{
  "head_dim": 64,
  "activation": "swiglu",
  "doc_mask": true
}
MLP neurons of a small language model. Each row is named by its layer, matrix (down: output weights) and neuron, and shows model dimensions 0-127. Each number is 500 + 50 x the weight over its row's rms, rounded and kept within 0 to 999. Numbers have three digits each. A neuron's up and down rows have the sign that makes its largest values positive.
A block is one neuron, or neurons of one layer that tend to fire together. Before each block is what it responds to, as a language model described it from the Wikipedia text at the highest values.

Responds to: Apostrophes in contractions
L4.down17:558578495449425498436530498446506508510479575529471472556418574515487508503465504580503452581502467491503513522503502630481539418465487511523496562469503512553452460601463506540513550533541561474520448535536474494416453573504575452487510415386523510414560555481536484488596520529422493432407424414468438610530458413551620523558469502559574448555536473486464518483533625614539421558502
L4.down25:542497480611493506526531588500422509464499521501458468560474546525538519463513446519479470530562459449491558536515493448442446545482512446491469514542567537457620487508504553475469477483483517494468441450512512552462437488469535555530595560500438527460572538451482472485621459413463551466423463503590498582483412501531428508522544536465491486560517527473527490495490558493455538512488
L4.down121:522455514532449451511577479500541490497456464498499458460572589557557561596606455589440555512460432571494590542504458528503575511497543513522506529524525519565550552540409519490565508455463515493548512466543543471490446550504511576414402450458485537439497546448594479480557387431402527632495606493484510433533573548508556492386512439541510520550465546462478541540593540514496509579528
L4.down348:443465501558516525477551442473509512551503471489480515443473488600466464592536487550464477523434507355499504473560444492553474449504485522546515555454428590456424612482461373496480543528552441379467522514536428558479481537563527474569520505484525470426377535494525456537506454530549574430531552551577586433564558390520470483531603482528463473553541512576476535561510485516516453443554

Responds to: Mid-surname word pieces
L8.down2:490494511513523574564553540506455463525423512438457497371539464557535471594459486507544461542525434507473512487468554453444545517449533600467546460499589559547496551545456489476542519548529516480454589487436449558497455398603483596522531488550415543557466473592481422514551489571516574435631461473475589450463454508431501530442454494542505603528588579462534550452476529490505522420526
L8.down85:519492500561455482452465540469540537446456467441534519528505415521568425504423514551517544624422560501488511403533489380529562606503428438479475541558517474546617525441496446501544523461466556497515417541534575489472505558535545559596534469522544473600476470454460516466429448546457529468515463458508441549412358469493419579426481533557538524492444519565502543481538489466557489447410
L8.down96:473486513562558453432486474444504458498489467437552497563444554468553545510475526406576541513502487529421545529471542522514548526490496442464552499533559471494470504462469499502513559516506590503506516468500660564447534572444573498475520475512586502509611498534490431580464469434462545516531423523547443444570610505401473619492568462477550488486484555475545550551463540517465504429510
L8.down107:455498522486541497476479481558555526514531499552444498531465526425527518534521507568481483525516516428531523520422464465414463422471423500541505476591474453472446429493524415485575555510489453430560509531497479530533538519395575490503390407461515508542572459533443443525502547512515591423501509501448449561490477450502462445542514595493497413528559489478477508549501485517466502423498
L8.down167:493572468423506464507461478464512550599462523554445503476466597525568435411435527538355496435555521488533425412472562522521501566619419480486560535604497552444568486522500563483517573461460619485527476540525607539470493443526482595373623486479490528472488494559621496483467527437469540439472479499542439512533564647508486651482547502479500453522486539487492513492510505476525602453518
L8.down301:497503453531417495502476457418466585520562411512468562587550477514469476460494516505577400443476562573467456410533479476509364517555413507507493422572453507493475536494576492542422574558417445413508420579518550432512546566509440430564460468473492521498514549422495450539483466490597443572536509526475490351533540516475597510506591518521493529496559412449494510545507505486538474522502
L8.down308:424526538566543587512505500566517503402430585437475468547462437488476463503443542490426482544512529481455446500468513527507519568536512538462501430563473575478443507526472465519614457520499566516528527497536425460493600449499559458476468454538476487479469483489512517467494491597530545562385494522534492509491508545528453441502473508522543469512501478479541442539427409505547474507476
L8.down324:466522467508516507511487550463550504482473492529458374465463504562535508535475458359542452514370524546537462469505525547506524438537549604467496542494513497512397549477579459456531461410484493523610508503452435509541441468442471570497476430527490589522597559557448492586506544504548608456559462431448538458512497529555501411595525543527402415540546549438539460584449522459497424564502
L8.down327:505563505397629478528528507499519492436452535431574549460479423499517591514491566506522473522462527559531474525439524511481506440549503458547447531493532488560508449520484530468514392504507589488464430559469409518476545445473509506527478462512458476471538545590481512485551491409523477578379536510570406513449546436510386567463511541560450505431498536483583493461498439554548487547546
L8.down422:556521508404390346600523518615572540470491571472424541500547475555391472554492426436558578508524504481536551549532540507533562402532468468482535424506570531613491539420482542542513555535425543510568465484454423452543509466559469462556547530459537553514557502496472580582513396487526428599557538484525443519490406558569474529488516509494436432474435557478533480508416493548485496534527
L8.down510:537595514484490520480494471484531473550599507517480544528386568518487521499500524488480404423438513434412415536509530483499406400553562463469463441531415521468473490479519458510482518496486565414476428570593564507542505470468517494565582320427518548521501543505536572456481438541535548431496468497439536519530484463446508463515556581514547419483495592490442495544435516431503508561466
L8.down569:571388484471457444512573513496521507515518594556493514462466454484500498511469433540505480540511528516448488543461469506451480533523489461546504556617501571512549513520522581552454514496565387565536423511540523463557518500590552517435522453500541541470511484439554455565544414447459543522520463536502507340481549529507393494466463408485461563460486509478497476466504541585532458436515
L8.down572:486426434509530554520491401481518574455565406562432438429558531519492481376551642416501512468528486496523469543583584463530494424496489469546506505504562510499545489560501454543577575515551506505424437539469471466545568519575437556500537549506519510471610485428499523507557488467519402571482501454495478457515479534517508419482455461508588467543529569516485618454443459413494596524480
L8.down622:447411495590570494478477529472487517506501487459461503629428477426491544584426545495551478465464491540577480453455458525468524485473463517491390510397414562559513436450487448417424478491442491518564522430469518461484506503505478496479482481447442509513503493448478510525447470375481478498595449513544591492504407594456501526534466535470420564520462311551523493486501463540506511574456
L8.down656:487445520505534512564541541519429482495520524451478517498438462601511423536514548542459492470521475373552484503488510448554579489409517539502450494529475504600598517492493360551515504545521524527495461566482399569512552552470532609521510502479458451527478546440454454522512494542537516503627573506513475530450502609431427475404538463556591460477438431545546475480557554479530522460548
L8.down663:479522515473437450463572534454429473589473455527462542503558411539483500463472486523553592527592541444464524541474546552486479459518439475484547510505523442443522524423455407465445616507508504489488519561511464438476475561489490508486536462440639449494569427563435524564565521577472456554556431548515516488551393535551470579505451445475577512466483490589451520542443491490511513395616

Responds to: Hyphens inside compound names
L4.down81:475570420572493550580473502479563433515507502535474489469462499512540549411398579496523497505457524562473504458566562526506501466449522500548497468556599561480491625527480461473624449433594506505566507522673447605512601548470553559471563506463568465550500595550452617441575457451499486505516540509586504466542487490529504476574514512530506466540501449517584543532563496524557539505511
L4.down90:443459398521528588442527422450521453550470551525634461500518529434444512469492491444463604488494457563465557519574479639483550486507550466481556493450603395520510582348439579456509505451457521591499445582513545509466495522523515409510412496520455440499557457551463514427485517430541456587434506541551448554586482504509427531484513480503434481570506464461524492633465492617447404555511
L4.down304:519461479510538551505517618468430384439528551520493431535430577452527469544541436493541517578497595596524556485584528550567528574584521478562558480574508486572594593500493484429476501512473546476558556487528466515501456512438483467516506560513509488559589630506411459533507569498531504489427561542561526475512507620588536549554489511518475482536545565488433502576498477477441481599500
L4.down353:449495582463516429497528437555538499486507537469413436497498537482496576545510454574537585503505534542588505538495520479589577504536479510515458488547514525505396449487555572460405494585457557507499384469527566541509474571533474448547456467489561483516502455509553479548503605443446517486561456522495586436484471471542404560555430601511407460489495468581573454561532427481443516548428

Responds to: Possessive and relative connectors
L8.down8:482489509468591435527483572521442469598479495461572522503511514474470540552448517547555547472458453449522519529435492538482521475563435564565439527515474529465562422442544604486390479326540482544474399462579475499456437480540513509530501441579408576534473556486503457401543557465516400490518482413501447566433468497536578528521502516553540536558480514509541468467556589562445466527581
L8.down144:497485444504515454528506483435502646518599461499443423512454580522484482620569537480494580404493589564561362502510562536568464531551499610458475440503604541511554515514493434484460527515524588550637511485448454579432474520465595497467464463516475493444496483415452600457527450454489494570531406451468496374526507531597432458514555504434462491515448431597439539444611456502535488555572
L8.down148:589561490676513523510482537458455489495541462532495509437459477500562456513420589532397501491485514440519420604544474594442419496508541614508456505522541446511420459514403453476452459481636405488509485572477438448477525450444405497504428508479428452468465480555433526577473435541579476490476440541466428556479509528497395505567498477511460546484503528542432445491614555478490451513519
L8.down165:489430488475488524495489482547475567482555470540467477552512527449528515465556510580600458443454502456509540515501499467506415496502416467410508556556524526535510454544461451519646454466566535527428535565537356518535573471459488365539504516503502488480579491476512557540460426420497526492449525596547475394525460508478534515489464515507521529511600488391466589513529461421491525596459
L8.down189:458534434499515530505502443473489451533525497489442467548559481527527552476534585481553566515587472524451493496492511449495492506529427442511454537477563546505416444449508434419511538536430561432596463520524553507490569473526504566567553517599509447398524514522586515552468539494399554581468507463496478467544489496562450434479515410511442542517438477547540427493540558480449505515519
L8.down227:442401455472425581452482417535524502462557517552485465498564540614451514437503461464511480500559448483514388545560507538504496549490573509506436595530526465414562481396435519512524451485563508553453470509538670548519516480508512428518507556502479452449510476491515480486445464484503537490452488531475497524542563511540472511409456423408524504436495457541554510467441526443408434513490
L8.down328:499514513548404532471604500538518447485500500472498429406493598529477519522516480505512507476556512555572570417455442481543463541554514491554511532532513528546496474567512530529457531520493523522509529419491519477520423461481593492493583478519422560411469543474519463531534491464447458474494464528431479511528514488520486508417449603458473550563593490406586482568491514541454405580470
L8.down331:510505516481503491552525526449500456605554463441439571657399518497470486516474475456493406477507482571489466603490504430539426590518439477496522506489489473452442518463459573545478533362376329427421487435525581455454552510484473483504529533390475497514491486467494412516477547533464517526509512458522546460478482534508433590394520466482480482496471477452557538539485509378570513493527
L8.down377:495529511430506412454477498451466569474550476528518413398452483456424531446526423483575420487454553521498455440558541599460435567489561414511446491471477509456475458450471525570534451517545479473486573438494490515507557527426549500442456460505497523477530499539537531413510503533510564483562515527490504494579477490560510464399485434412629488615468545573552436398533549476475493574564
L8.down404:516421510421515531421461444467548408530460550494474512539454508474576575542487552466558445448440441508494521532488488487562483516521588489506475484434526480449462450497504538516574527458597454500551527588493681520582502509517466444473558484525433528469491543510500483602570463499483503510410483468556424556510478460599497502518521539511562566496578519473600478523516476493443491517458
L8.down434:556542548478526488530497479497497559504468461450565423452493529514486583498550512429518435502490550500534452463529353529564588409513509536494487508589473508488532516523448538437456505597522504466487385555518663553457475523455532513493446460599562514497497469429490492492474545453481518494576500524448573461515550508444527425517427528414399496530526499536403573565549513445517449464496
L8.down450:543524499572449493456502513510432433541453513534501545573563460509553470552471519575527484453555534524431521515435465545475519532592520504535444432558539490523464479479580468465558493412585466464478586367522560413467479587526499492471574485564482502504529477594570464439513452492582463449505505508521496540491484461469438431465502474471531471568492480476487416612415550473424432441461
L8.down458:410516531440468497499508491562433475562474456491522529554520526507407444505462611507461465511475542508546464518544459490483562478481476483529501492459496429519494627508505561551382468479582531498472482501556690473423465446531538445567428508481527543398461534530517529492520540517521474490524416492505493473416480480437573443462495446447534559405449523488544455440518527390429502469545
L8.down459:418492464537446539482534562556513492424459418488441494575490499604389506501518516468505548499528524500612644463485500448422502503525552535484485495447570397459516522502433494530568402544482515438486548509498521482522499598557518508500471546493493513544472537359434523368434543420465482478451474507590436554504475444424492547573461481484416407576529506542488428533548388498507518594474
L8.down517:543512412565502568451482481451533537448485450538497536569481480534500430504512515427447556444551516474528505557469498610570494499597469477521511541414469528538480409551417486685518538596585454402528510485506318515548476520501576506502485454467550430449483466457510488446412513529501520518449511496490574462510465527499526491401556464479493517477447507477466512613509598528538535527415
L8.down530:476531480442416532549506351468541452523527616528514455546492542538378485448483462550482394529461522456531626469485529463557525576530444502501471456480505437426485511494562454437505503562552468478502478483492468487462476411497562560491547507489525455535469489529403497484519474453466543438481384508507560442569464499555497482386566513474484528501474502433470560458456549545465504481472

Responds to: Mid-word foreign name pieces
L11.down564:524474499535450547512568429548473521518467507456515488559517513465511497614440533498491492420497496522533439548488497440533486537542541548468680517520473543511412460505514558504413471564550509470451547494473539498442413369579472466427468465564497418511461597429524500496537489525454423552561395498533431408464374515422481532438492552464592556465524481510474522421440440427529531465475

Responds to: Relative pronouns after nouns
L4.down19:458535540467603454513511467491554451483483478554537477451575473514486439518496530385517572510481589539483449420482549480387500465576463582429592512556536506412519543526431529490489455484532482484634428481483439495506451492397644543548441505456433443504495454524458426559488495465452526527464412472466498523547545484448442521506551524427581404496481479508467455435513467450507525531517
L4.down321:479549527430605586459506510511500506576446520504508505565487496373473412504542534539545451493528452480601465410566452561461490458499489389515441496432550379592438493506568599561516483508566559623421471499476501473476577436479440476440544555505487505491573500483435465550502571525484494384468603530463523549483374473521557545530574407521513486470555497396444557542597507529468540468485
L4.down421:527515554529460555522510570491516461467501524433519597472443472417424464503424523551494473535499466584548586542478356553569522479571478495471463516506531476515534502587525618440503507456446400511599530515550510486526607508492516432572484591505528395577582428430444436531484425471412462467374557389522516505555476545473571445415539410359452501557542443461583609550476509514454518515435
L4.down653:417488486447518458532540485441431439488520514524546513410549530490518503522517512455428465600569549512466480576420479554540519445583568463530548545438496508544544495466535414545406492443462559509553444456551647535530489536597450510526405470444477562458529501499532462521520597510488548481485483467493574504424518472497485431466480497487537413528506431449539531474464464475478421550487

Responds to: Function words in lists and titles
L4.down39:448485585503409582587442444433512501540525488483556373410449499495495455487465520443552431543425488532463476515611542519517551523494487450514443499488541452542547528573484519486546524519535510509519561539486552532450544558476557513500511560423423592448487386498448442539532488415453506501463499500482462502573608472485502517535471434489502460481491480428512547495524560496502585546580
L4.down177:521554477479518510541466563505508503614530499490499457532481463528506491545461502510525431412465436503465518449510552534467496508479483391528522539407419356560479500484563504532472480451403482431517520523582312484509498551500550490533508531426564479446506473558523547529534479412515550548541519489516390452563554533534494467518483538405547486552484419551607492493433534499483495504551
L4.down233:516520475552420517460475449532484503426519436470391432609430519532432421512550481417457583530560550428463394469485461522594457528444569443528397459497573539434495470531599468401455472510472490567529481424486498459527411430551430492478597479484475431511516477550442512453486550576470405551567385514539510506539460555524427510535489504500520489510529521560400541441406501530490484513394
L4.down608:477603427576623481509523402526605494536486495452475507573575524532505593520484566477453540413524525517487516477568580470465445505547446481537517524497566454447488484512474490465420527471487512420470559529534582468519523585523556472584510495559445524534486476547456464460490590485425546540461487462502470492476485513403443452524427500531651533446468507438566512543495493443477544536448

Responds to: Post-verb prepositions and connectors
L11.down454:487506479432529452475502519575412450481561406511540528556548552485532454514544487483558546502610542512493454433547426546482459520528502496521518520502471522586544564474550497446545455448410522557569484523459817381468516480552521471488573501523527516538507466524501502470552536527485494524447532474500441470464478434494526535429473528503504621523519433467529529540538423496509507558456

Responds to: Possessive apostrophe after names
L11.down511:527491448441517558522487503525494575530537510414514477410522543543411606440581452517574528594498523502501526450508453426526460626556449534562510453607481537472565572564484512554496508605473528433516436508493434482517399380532551570509486504522523603466502457442580519418584542498546494476462546490470405472543504480516512383515448479528512434538452443442456577517496514501513512496508

Responds to: Partitive "of" and conjunctions
L8.down83:519551520470483476473545550639526453452444570424437469502538445484593543486507563572483523518552536478450555543502526504480514501454588527522516507415501472554496513541512468499488452519448477497496510547490638542479534483490472532542523557512435479432482447452463458456464465535506412529413541500564436529428625511424441503510441459534488610484564466464488423446463483566524527579407
L8.down175:628589532455446492415436408498432393503452436566525491433561552553435436474519410475483524550474533503450436525539515533541461485543555504521453516453388511533419486487579465526491521431469495474433518556445619506485506493498507600539489467515476478458489488628497474368466474476479534473464549448438545500477476389414465493472580541548570451442536409457531487547454543475523428540478
L8.down177:519562604398558579548511459472489437441547555490493464566477567466607545479524612424516472501515417589501522454551493457459525562459555477435491551475504536508517517435438532543522450471578561543528481573497583472539464432446486527513533541518521581478525514496500545458458440386414496530391494428519522500566608515457487556512479556528525627477597473436476598515458470452506497542546
L8.down188:495418470546433512513482421485506456515517523538479435519521424440480597499465558463498367485510472554472504468519573465468422502488511514441405521500535487491555551581435508503493467494553515545375430521530601526529539423423423532607455502455568574450545515417475529504501540465477516440521615393451491490509567507455446545521522538472554593570471493477491562570494578421511462409549
L8.down201:476512506498508553421448483529496526534477546565508561528492545612434560455480507457564497552486477483497461487431538443573549499511546507478473529511439549439479494542468484539500515455487553555563507569564666528560472463583478440526575463533402464473536419504539459481442494478431519477460522518523468463472353533515495542443569568456485490490585436530532474557414559510498550530546
L8.down267:454432530478588444546487542600471584404555419467446449435532547484584416503580510438493483524564497521441582434548508480485561382504538527476542522585568473494475519514505479484584475437491529461458466534454611448555536491572470425571489480472471527441500456433432532509615595541504416574408504505557496549491521441414503474523495512436440551545481490570440542525558489450424456467420
L8.down274:521469477507531576439424468458597563494566469576498505416516447560561559551562512466472489524540436536408567497524447393610474545583458413506468522579582433510508550470522452462528555465541470480511480522461417492520473495556510532395472511466478436547483437477513495489517502572446460466537494557524463473588352557426513494502507474579488518486542476524453472524552491494493514588542
L8.down287:441473599473509634536504472500444506491506552467476513550562567495454518428518592494534453497577443473569491540522443463497416530514513579472474528390559602472508449545542441624555487440525490487546476423486594467491394480486503475514460540513489526532496514399497494410425493535536450494544506469481551467563490427399500507591507446531488485523370510558474422455547498561470501413406
L8.down293:581433573516493598437575493545494559564575569501460472479473464573497486488385515535491482515444483423532603483451520461568399438476515462532558469584497472566516594461532545457553549506527552458504523610527436478501420482535537429472529469476414515455497504550447548469555520493527394514457518446574535498417424488506483518490609540471440486414575530546451573509467517580533497531489
L8.down311:396482510491435536520530542515473546463524491452518416490539494512503500601494556481514524465482483496471448483398564528451488432477444619419450498512464522585506393513464497513511454481352480465487543571476765504474585517508595540487499469491477451550527549509475488486494526497393462484544547469492445482650514471497510422445543529465584546446467472594511547534468460523502400479533
L8.down332:441456429524482567537420492557537398489448444454445480481466558461562483519537493531419581498481615518481538514589433558487466509478558464517423538520527502402529528492496482524522435559460573477503546466462491555447461478485417448493546541452477387504558483502488601500450507520442539506577579492496564496403585495452430601532521500470603608424477469601536473528561506509511463563545
L8.down335:523557558501401500470433468533494388478474516586533507623517471494511493399494510547481402587592471539490499437418474581499572538444549342516480532445498445491491391502473558401519552546554508508520491582437561488433486439551479465617545529482525477441501475525546489471434522463493539442515578494443581553415436557520462458492534526478489593464522489448484478520497515499451488397530
L8.down402:535401344455505577569543503517490478484491525529553462515339467453517515520489505531487483647523474490493521520530533537466554518491437534404416475489524524501483401461529568491425440475406477442490454498561498511459439351457526517485494580491479469502503489527496484532482614481474406579527515569454464483529475484591534503542559487528483573512515584524501550558515546486528511502500
L8.down462:461581492439545455411528462560520603360522384555536567517484500543438570424491466558551616486483550521551532449550490510521511591498575486453405470494570463563488595504528510507418588543532434511553533445457407543539561554551505448420520516522504501566496407556467555396454486431499575453537505454572522517538582496498529457493439495520533437485472576532486412486526534569479538539478
L8.down481:499491523516570466493440485408488550595498503397572495551535560532453500463480564426542368532441526463462538417487537560547524558500483520537588523522414475429525505408559519482523518540393552503582559523500504475474403483500507489595538513561554523486551469458514476425457639475488577535463511501484535480557606467491453542580507609550584444465523497518560489438490606527524547606522
L8.down698:455473435443547562482560409494396469560541451540563492465552511493531439517522528467605487487524571452459479500488501544436479495501583432459501591393469486464418497424553470431527555488459502520532538559535844463495486544476474451478566500437519504505564507441555528519590475497504507495469486470461573463540488475496475552449441483436499575503602430538519535527579429484512514514555

Responds to: Contractions in quoted titles
L8.down77:503472492588449442564498536505557495393517518497467428511544387530431489504510448527477411479528568548507578545416548508480555561505462509571564458463519569512547547523515441518464458542398530471490549489562499460433548483519507462508549483472586492517519503378503495405496567624540504511575497606491458445479446483604423499547464546499470383516444449546456459494441510452592494494496
L8.down94:507521532470427543590668504449540385503517415343521397520432509525420508436542558435522520543559508521522531503459436477541480501582539485559479517490524508522525500456551466518494510441425447450478444535490410568456445542455489549507487504491477533595513567535451503541456515425464619511522501440590497400537551542482490504564523457544436528452493473516453428536416493508511486517437
L8.down132:514502402518492482532501508524455633580465570558605418475532429488517492435513519420521499502492498516481484491546549420504465548497608514540479525528476506543559533486537482501460487543513604509450484515487463543576528506455471513453483541533498500486486569500511482518543498509516464528462373426547519519563482520468470428477410491473491562426524495452593487531563511454489453506470
L8.down234:500446499493409549417507496507550449512512502521516515501489483499410442547516597530537545390531528485524498512534473533476446502609406482586428508554560511478477499534455465442431618537428517657452505470450486446480475570467532603564427474501472557425436521439536499422542470475539522563538534603539580490556498488552548567485525490522576452492555574553532461558505589469604488462551
L8.down245:481568453500515509546553565541560379458586464490490392550461436464534462461517493472513531463544444490431555504498520516499431440497601515512452398444515557511355492496528458506553497442494428499495506404527391500489461447467511372544464405524491458479399474499410440465452508457406502511493489530438516517484463521381507479534500452503570544607446529513612554546566517445452532497530
L8.down298:424486478539410448463499443461555537560559396458537531465492394502492488473548470494475514506389450596594504522461509455517528451504546555490483521516494473502439613503476391463479503535515490363472496465581582511515567482421521481500474483432546490403576480548491583552500544403573559476561448452499505467517514531410551498552529453458463504500535505583516536489466500558550448542419
L8.down320:536502502524504533522499554545438458554542449461519529546444479419531488417521574555539556509481513505500521521479580546542466498457571603546601533524445581485407569471491522546361442423523358462477409476513454458530452603516430433469506475505543492475483551494390441447465466441520500531575445517532525482503527571476444604555541460495532457526491469511522498425425540593505401520408
L8.down372:480465436471413509474540489507531486470474509593474464468480501531506381470542561512521540582500500488560472590498490432475454508631533426514439497530495540459467533433471410487481532428376491486437479516491592567511507533407516517482447432440630479484413546517437530535447506529524502390530567575524477516554489442497483538592538523536602404455370495483446631498512500559604531500489
L8.down409:467454548517525467541441522478392481561519446457559391502575520514498517532545496527466512528500537444520500523466421492500423582503498438511461484442496470399587553524569383554437530518559462592370415616514430488423570466527462570569475505461470473522457527524435523495478542542511494595482518496398390484524575468487500489536546467523477462405436512472513578476558536535527488483505
L8.down418:538579469475388465473453519490455430488575383470480428425564454443436435450540569541481521462448458462501522546421439503498563488458533565549427463457425612483533525576592443454409454508430533523544516522539443461539434546531482502407499474519526474487486472383416484450468499405515566410513566484475531611505505536503426528575518574561523514510562463475472578481478549501537523464478
L8.down477:438497543477519548439517490555574401446552486555465447415466432500551424516435639500494443533539509477564517496499512595409507456539584493391506482535548582482548593493456492491570458522412483453475507612536349590489545487597424575524546442413462541462557496513471499564532544577519522447523460454442532579435520640483518478552507461458469472483462533427523478539540569509488514561535
L8.down597:461519443509496523523490484569464607421480493463446503473510559515501487478457480477401459538510411455529514521522479480572551413542400515515468500543555444467551499428465492456526508479493503403423457521393538382523617491495520525560597558567572469484605465515458452544542429476434500506471488525493445478488474482616398443466396512485451538634464605523525449476514503505549525481526
L8.down609:543522533572446445434573488532478520460552475494518489501434552548548413468510470479466562427463612429454535519429471573537443536477500492521474468439498586460555479480467479505478468524563527477492557446611167542451478453514407547515358591455530526532503504516566637378537478599570513492485479425536536467531502462534449563459542449467484472462492480534516530448486481496462555483596
L8.down619:528474482487538573431437479533513418462427506504518529540480464464496479524561526474498532442471460517553544508564538507449493478539565433515494447458513495506636518467496497457552570523513473472482531521448355540513480589454437415535470405490542453493492514594462584525449492527473422444400513620511504507598482495531510492552546476475562438450581524411431545549495552595491599445450
L8.down650:526552550489496587554448551531472519534469460575519519542427534578492577598594432552566521444552584542522450456580470539505445503454577410544469391526505476575505427490495488533519502544474527537499491564522499526467542451547500529509449448537475525534553544568514488534538580545604464494521459476518534565436523538545479482447480536536495534525441522501460602509569416479468500500528
L8.down672:533442436450492509471473517524523437533477493536518525496492494498511489538497547479488456536414488581434492460482467489417493437478568517471482538468555472515511531471466564557425573467552482442544509514507573479539523484497583485550501611496512562493609446630571662528507478561449483432583491466440462499472514455512422532469381423490505508503552523571522595465503458455561516518563